{"n_head": 2, "attn_scale": 0.0884, "parallel_block": false, "init_std_o": 0.00481, "warmup_steps": 200, "decay_shape": "linear", "train_tokens": 181400000}
MLP neurons of a small language model. Each row is named by its layer, matrix (down: output weights) and neuron, and shows model dimensions 80-207. Each number is 500 + 50 x the weight over its row's rms, rounded and kept within 0 to 999. Numbers have three digits each.
After each neuron's rows, "fires before" lists the tokens most often just after its 100 highest values on Wikipedia text that the model never trained on. A number after a token or word is its count.

L3.down1009:571544587514534408511509479481465462443412468462516488538475452468478568453459499453435554525552455423441498565555460452514457504480491489369430523491429590453550530520543508514472517490552481486516554490470541386547493457590511488453460539565565581523534470496470557532445462580582555447440475502535542417572466486483533544481532501419533566452468548528569455507437528471572404551602
fires before: " " 61, "." 4

L7.down552:493418578540498529440571489540518350591488459445437637434477430515490518545529571554501462480549594515491520457550564441494388510468449568519513458535421503524392488527525503576607439468506593497402556501587409500477499545521579501461511537527485487444495469509468425521450487456471467483497553543556526460531531428558481535487480480491537526546501500493646630536465507532490417489480
fires before: "3" 17, "4" 14, "1" 14, "|" 10

L7.down88:498507474516466525502526509573486495555512465490504512473500549375469524522470551574439514516459592537555551465548586605528460462401561499507645471526475529552462415413385459460519472511512437527510460512468471503457547547517425469485527513494464601365492550598466445505467557506433399510506519558464428495437483506569545542465457557552497469463577524413493431451544518472510609467546
fires before: "9" 26, "7" 18, "0" 8, "8" 7, "5" 6, "\n" 5

L7.down456:601431542482417542509467457494564533441540434498532509512449516528505543560529494590488548559471589483520463576449533541530445535574516520528500468489486431487486430488463528521482540443555480469535486470534565552497560554488554534538453565472566485485372478547451521533438513519450522585569526564536468503459408468526518498561498516410472477526539504462446481563503630487498510548551
fires before: "7" 15, "6" 12, "0" 12, "9" 11, "8" 10, "4" 9

L7.down602:562514542436571471608505543554552549572456500524422454505540502532539500551495613489540465423479481533586528470515533496472495459506522437479482476491432480645467586522483461508531546478481513479458498504464514514513527460585507501432510402453502442476466449574478523565520478489471521595447510456483507471633474518516412514603550640550531544489541524535467473549438427553396515556416
fires before: "1" 36, "2" 19, "ed" 5

L7.down91:443520532530488479505395540621615527511440528560478576439493472508496542476480545536552385534534557533436577482462506512520542571542468470541541551534457444506534573502559513553468649564460467518513497477438446449602536519557476517443463568444419469481613520548469502485543513469512479499490498437449569434621469465456499427442532563469439544515436458528470495560473466575550554538586
fires before: "1" 15, "2" 14, "4" 13, "0" 11, "3" 10, "5" 8

L3.down664:492700470479385501489509462515487554464516609502489478454528561539566612520478558518486500471439450465469539534512465450445541448504518521589393481557525461516567517436604607470495529586526445498521585425530483449521496516518522487597578467528529594542512461548450567392575445510469423494527525504501525456545477466532471445441503530455417443486470512458483487484542539439476529457524
fires before: " " 48, "-" 7, " the" 6, "1" 4

L3.down759:431449484495505541425451545501566520468538483532493514502442502448453545545434495597627519525420549443571523472478445575448526405433523470561572451535511531538510495433508523404504436565527489504424478535503483547440555488552463528494454470540559470491402460381472523511491441530421470489511489493485474433524502532404512468466477582590445509496462571499529517519634504513574493463496
fires before: "1" 18, "2" 15, "7" 7, "6" 5, "4" 5, "8" 4

L7.down360:485458502466502533549510490538525568571566459562458514445432553465563500580559419440531485501481459502550499450477545541511567437464642560460491402452531389478507583547421458484490552473538489506547461575467530472532469536469652493554424403504467544513443542541444437505511444582499443487504483460491527358501537442458482518450451487515478512502456489529539480547442466556479480507491
fires before: "0" 21, "," 16, "7" 9, "6" 8, "5" 7, "9" 7

L7.down534:480543438452513527490567365495542498597377453476454425480547498550544475516428583539479465448500473465511487496508578414409427465555520553510503495498410516551480480504537547569559548580570568558505481534555446503449533437470542469592488568569440469518467445472590450478417409493462420507510577390507502496448567497563464531528378492447457421518463483514479532410506472498447419519487
fires before: "9" 18, "1" 15, "0" 14, "2" 13, "," 11, "8" 10

L8.down814:430575517475473474546505480552557541520534489505399508507523437477494492473599414479495479481561502495465433488465523433517583528447454514502513460435475450470525471443464366493383480471532460529517527522522543515461527457390526538503541456527498546522481509483432546568479503433482490450548525473436537558403538520588479487513554464514510495511538506503480583457520527397590442445548
fires before: " " 38, "0" 11, "3" 8, "7" 8, " and" 6, "1" 5

L8.down731:514440563566489482592564483457480531492507463381521527534556465507525533499502554543431456435550542387524635468362525587461583541454504469500580464482533541550502487473535475544503534453481495561485518571488544476515540522554491456493549476454538529580408385457464470576401555521525441453420535497536478523526446489478477535465473542439521461519509499584479549525534519405441493499440
fires before: "1" 19, "0" 14, "2" 13, "5" 12, "9" 9, "6" 8

L7.down125:494538500331513511491489482483515461555494447509520517476557568430487493567501511421495507536485524602497413496530478527445468511500621438512443517500508521473390538533529424507502488441490491479475493492492441529567498534498390549464544525558526449540545475552508511645564473533479500549615557497486593394496499538504570390488414452486444427448516509514496451529422439492513511502459
fires before: "," 34, " the" 14, " |\n" 7, "." 6, " and" 4

L7.down539:572488431484464459406542538574535561484608406573527476582543537406508542483447466500493435568498532538588654478520471481512496499442462443512585504511489524538481481470539473577472521461530537514493507463511457454460532586416466553505565515576531483438480505517465502386538460418459475477458539485455495495498502440523510516503502423426466434518505543539519421498537459547508533521484
fires before: "1" 21, "2" 19, "0" 12, "8" 8, "4" 8, "6" 7

L4.down218:511491559448497490465600545517545568586553479478511540482456474455536538443496540528554546418576490491525516463516491539503432493480505491498507466421527552458388502480450456539472517474491495517500575493496404546500532417541449472566517488422491507556564451508470579439452446562549473446469461476473443548464474491401512482519440495410547464423501474458614569562492512512483629482429
fires before: "-" 34, "|" 8, " of" 8, ":" 6, " the" 4

L7.down24:517440518593551487477509439561503499503557506470503488460561432550582609383454505525491469512547523482531482528429599457505457502526504564619540526488533526492488554460527482522425493388542464497504592446442501488439503526476497555486567498500560492508537459471459534482325523477484590469514490474521507476503470416520595592554529510501401586459422612481415553604566453580476460536409
fires before: "1" 26, "2" 19, "8" 9, ":" 7, "0" 4

L4.down122:518500471519505437472544547517508545475611580526417489498510530527456511482508496445512570495447431510476520541444631474533503493512464481607494499493444601566520610638544494495466449449505435522544443473484505427410377461563436407552563439551502498571503456411536474539568408441541591511504502539455418506603562482519559589512501512522477428390507556475416581432513536427502519407499
fires before: " " 75, "," 6, " –" 4

L4.down972:547472458457515484506495508534488448431522501355461564524480523541415505451475500537443464468443495461437513502434602509501487460532440564549392527519541482474531450463464481551506514470484474492449546494487428475488556584512507470521498568485502469453444570549515559525470600482519429501450473502512610475511525449430443430515558512395511516451499490468531533564516502587446435604513
fires before: "-" 32, "0" 9, " /" 7, "4" 5, "′" 5, "3" 5

L4.down230:522493531500394462487520470461440525538503478554521470486540543499461573525483522478420501516479556418430499449432542497546476595469429432517485469486451542493522470480486450546513539455488478442515549419533523355554513549559538585545480462562522519554469447459485564412579479517553531521439488486563439463588476531464433535513550541607489433604412544578466547436503500536527473451449
fires before: " " 68, "." 5

L7.down920:408456475509546536516522561489456529494483533575467428414477494497454420492500485518533469549529543453511444493498587563511494525480546520482489422518513486516510550455553557541501534555459523526563546455479450552540498424512448521554436564548472531452484487480464641528537505482385407427600540543448637485533614408447512547571466564444397589469459503450477520526522435495518441439476
fires before: "1" 17, "0" 16, "7" 10, "9" 10, "2" 8, " |" 7

L8.down225:534422513462606504520425563506473434584473499524471521456498450428449571530448513523473467523539532456388479527484462576495530554497504468512475402523446526578552515474595558611551492368545487487517537558486522460456583647466503509564512578553566479405456488561517408534590463391449432441487493435509457477534503525510510518489472532470568474504508465467539514608499535545385398577453
fires before: "1" 42, "0" 31, "2" 22

L8.down880:536513469458512440514564523474513499494515497520423403429480504589517444441524549477514542515556490500429430547507575516548488473499485442482474495512507413413479471551540529493390514581571475558548419507542506451505572512555451417439401433574463550527537439482473393451550565585460551472435558506493582444461517509563485562559464549528588521546506558505600519421506506458465522626492
fires before: "-" 26, "2" 20, "1" 10, ":" 4, "ate" 4

L8.down596:438480572472534498464392501507582487492489501513557467543510557468504517548420564477531500511589560386441512588438469609584514452525498493475530498548473510521595488404529476470453517496547492568426616389487558481537511495554439489470488497506519540500550550544461523460487481425449424468520493382408472502586503459422475495554485533510545484370521415532426505452500517568486499566480
fires before: "2" 20, "0" 16, "5" 14, "4" 13, "3" 9, "1" 9

L8.down941:551480499468511518454559390396539629414535416500512469497500545452450493562567526471480552461386494623541528513541519556479464469529516523539447541534555587461490511405394504403526527554457416437488497487498548567526572466512511531478518561573481497511501458497662502534497456432485544449516564629438471489447525481450538564520469374510512527487579522501522413553431474478535478484485
fires before: "," 21, "." 19, ".\n\n" 9, " and" 8

L7.down985:461526465490477459543536490543446424519549507470505486521448441500444485536487409549623577471555524555455424493481522476552550533481476506438463564493521499577425489457478531469641452596518558585440505465492434488500438492588470514522559485479478436480509507476542527429403534539542566556486393466552494498454505527537542586491497460408508443390507554528532593447426489521547491493428
fires before: "|" 78

L8.down830:574508421475490519519480562561508511495530478566521503431486493531546491560503504518559456442560447458562506477513544447500502498509508577514534458576454477507508526474453420497452504513576441477572467541476542537513465518456520518529440460543494462499373403426453371568432506541546497578531508466519547574416520500481433536600492529479590533528526458546568531468390443431544494489508
fires before: "2" 15, "1" 14, "0" 14, "6" 11, "3" 7

L8.down176:498461570537568416585542465517489511524442455466565541478455469469529533547447425459486598509470588523444494524435544522520500477493457526494552475472458505421433474504513486526594428541469541581420509552521462487484507541492575506479409570478550467519400563462574436440522446486559485484544405391371536464482558560375473448593505497496472552504530460444509522515576524532458384572510
fires before: " " 33, " (" 14, "0" 8, "8" 6, "4" 5

L8.down61:555423391560478496436509526472500528559559509459499477493488506539517502394447464494572528512541506486555442503376487583572456504465510537470433519492555562511525470543524562557551444540495599487537461541453497431502593559564552493532461454488501502464539567468458571373454449550534492543472468522458553423487528411472482615534352512455500536415469610536508540475489488592533521586450
fires before: "|" 54, " |\n" 9

L7.down443:562426586545509572422358554552551507528481407533510445487459476624489500511469444553464455501476470503582541532484412536417539467541449450509544526557521471629494503545466517475556515506598425524579497430478563576447511493501543555476416492479545565445413587542482555442464528478536485474529509533499545470453524458448447480520462542449443590594482466363521445440542540571502510541462
fires before: "2" 14, "0" 13, "8" 11, "3" 10, "5" 10

L4.down1001:501528437480571461439540519452547475587486567539510440483557568452453454552510507576394468539477504558503418517397473512558473553481485610560389459434434415468489533473519536513441450481495460501518428501512570557479518502401459510481473467528460517575477519518486380458502423432571501545489534593435428474409467471423526634538460582445481519501447487572375490514531602522478539458521
fires before: " " 21, " in" 12, " on" 6, " by" 5, "ched" 5, " to" 4

L4.down151:449518585465592557554420454407567487527470512407500510532463442415478485541565493510466497442501424448543480526531492491472498419445499518472530459445516567545501531389509487412526515489518474541455554504480460535400463591523415570445487544585493526514565545503436491509478449579462513472533639501432434536505457562472463625535498555502465543508575518560481515617455547493471462576571
fires before: "2" 41, ":" 21, "1" 16, "):" 4, "(s" 4

L3.down700:459549543633501530459573513474571511503464436534496437540534473517580544561537511468527500408516325449503480516436552562507512481430466459555543443469501512564469483476476518401498563553498535495544471527403528510470424617567469500550462415435539634485512412574452567535477472456515515530538566497420502441509468411515557486558521456544462468541549503476529478533511541508468547337530
fires before: " |" 18, "1" 18, "2" 17, "3" 8, "8" 7

L7.down150:555487575539476438438565444484505504599460549492522479548457529475555572453471506457574597533447488485446429502404588393560499541496469501552527505447537455464527600520539537577499469597455523432529494524453441493540429434448540526434500497547512467523531445461462528507528449517497607421522514475549460415525430551534463611572442376464493467570483439590521485449511432465482480498504
fires before: "1" 23, " " 21, "2" 17, " |" 4, "al" 4

L7.down837:465514513525514488558602488514394527572510542420463444501499496504458496579503480495564437501573483430537485503521481531524476558450426451477462497523515527549495519506506463562459521427537476524505586444556478482614449414455492476567495451512479502567559476489549487474545499430518420486465511460487481598546560377442530580473452448579548536565474459504473644412572449513552392471484
fires before: "1" 26, " " 23, "9" 10, "0" 5

L4.down834:627599540509417508437547585442476524546499574543451441514490459492541547514489481507450499508446452553474423486537522460529544502421411537543435450480504497448480558601561569523501546452468495446504440531572481436412394496514488489497574390515495521572540476382500441510515545477499541556450677515466393518469466551499490529551461517498493423467477417480466456471525479455496532482540
fires before: " " 74

L3.down188:498523516535431541525389447535536524541585454496441517505494513546519507499530385529642573510455513537501469432432494428452481474506542529585511443485544529443478429532523503511498555500487581495460490534520469578515562530405462572511524403542469472499432452499450507396507463525548511573621504597415580389491504478349508446512445454596475471561482495475514466581542535466511498619494
fires before: "1" 28, "2" 20, "8" 4, "9" 4

L4.down351:455450523473393511453532539519566441464491517572494498538516473518509523455573465490515451402542501489526579574443587449513515506522502468501573563610516491527552438559485533481440484542468577459601513459482546526445531520469526479475426536541501571489421473495458582508443587485515532512456570452532470542486398428597446518413538447481479433519451545517533577534478451528443525491530
fires before: "0" 26, "9" 15, " " 9, "8" 7, "°" 7, "." 4

L7.down46:554486514496445515487434567438526462489547419556478443504529479631497505495570508576491539514411624517455532490445444531443564400489584456558566525422488486530541402442498433590421466619522432486542482509520561508463506600570512474573533501581509502463472521522521517487472596434443486517443462507554493498509499463456465560504543534467523473504529521461558525542482490522491525435462
fires before: "0" 19, "1" 12, "4" 12, "9" 10, "7" 6, "5" 6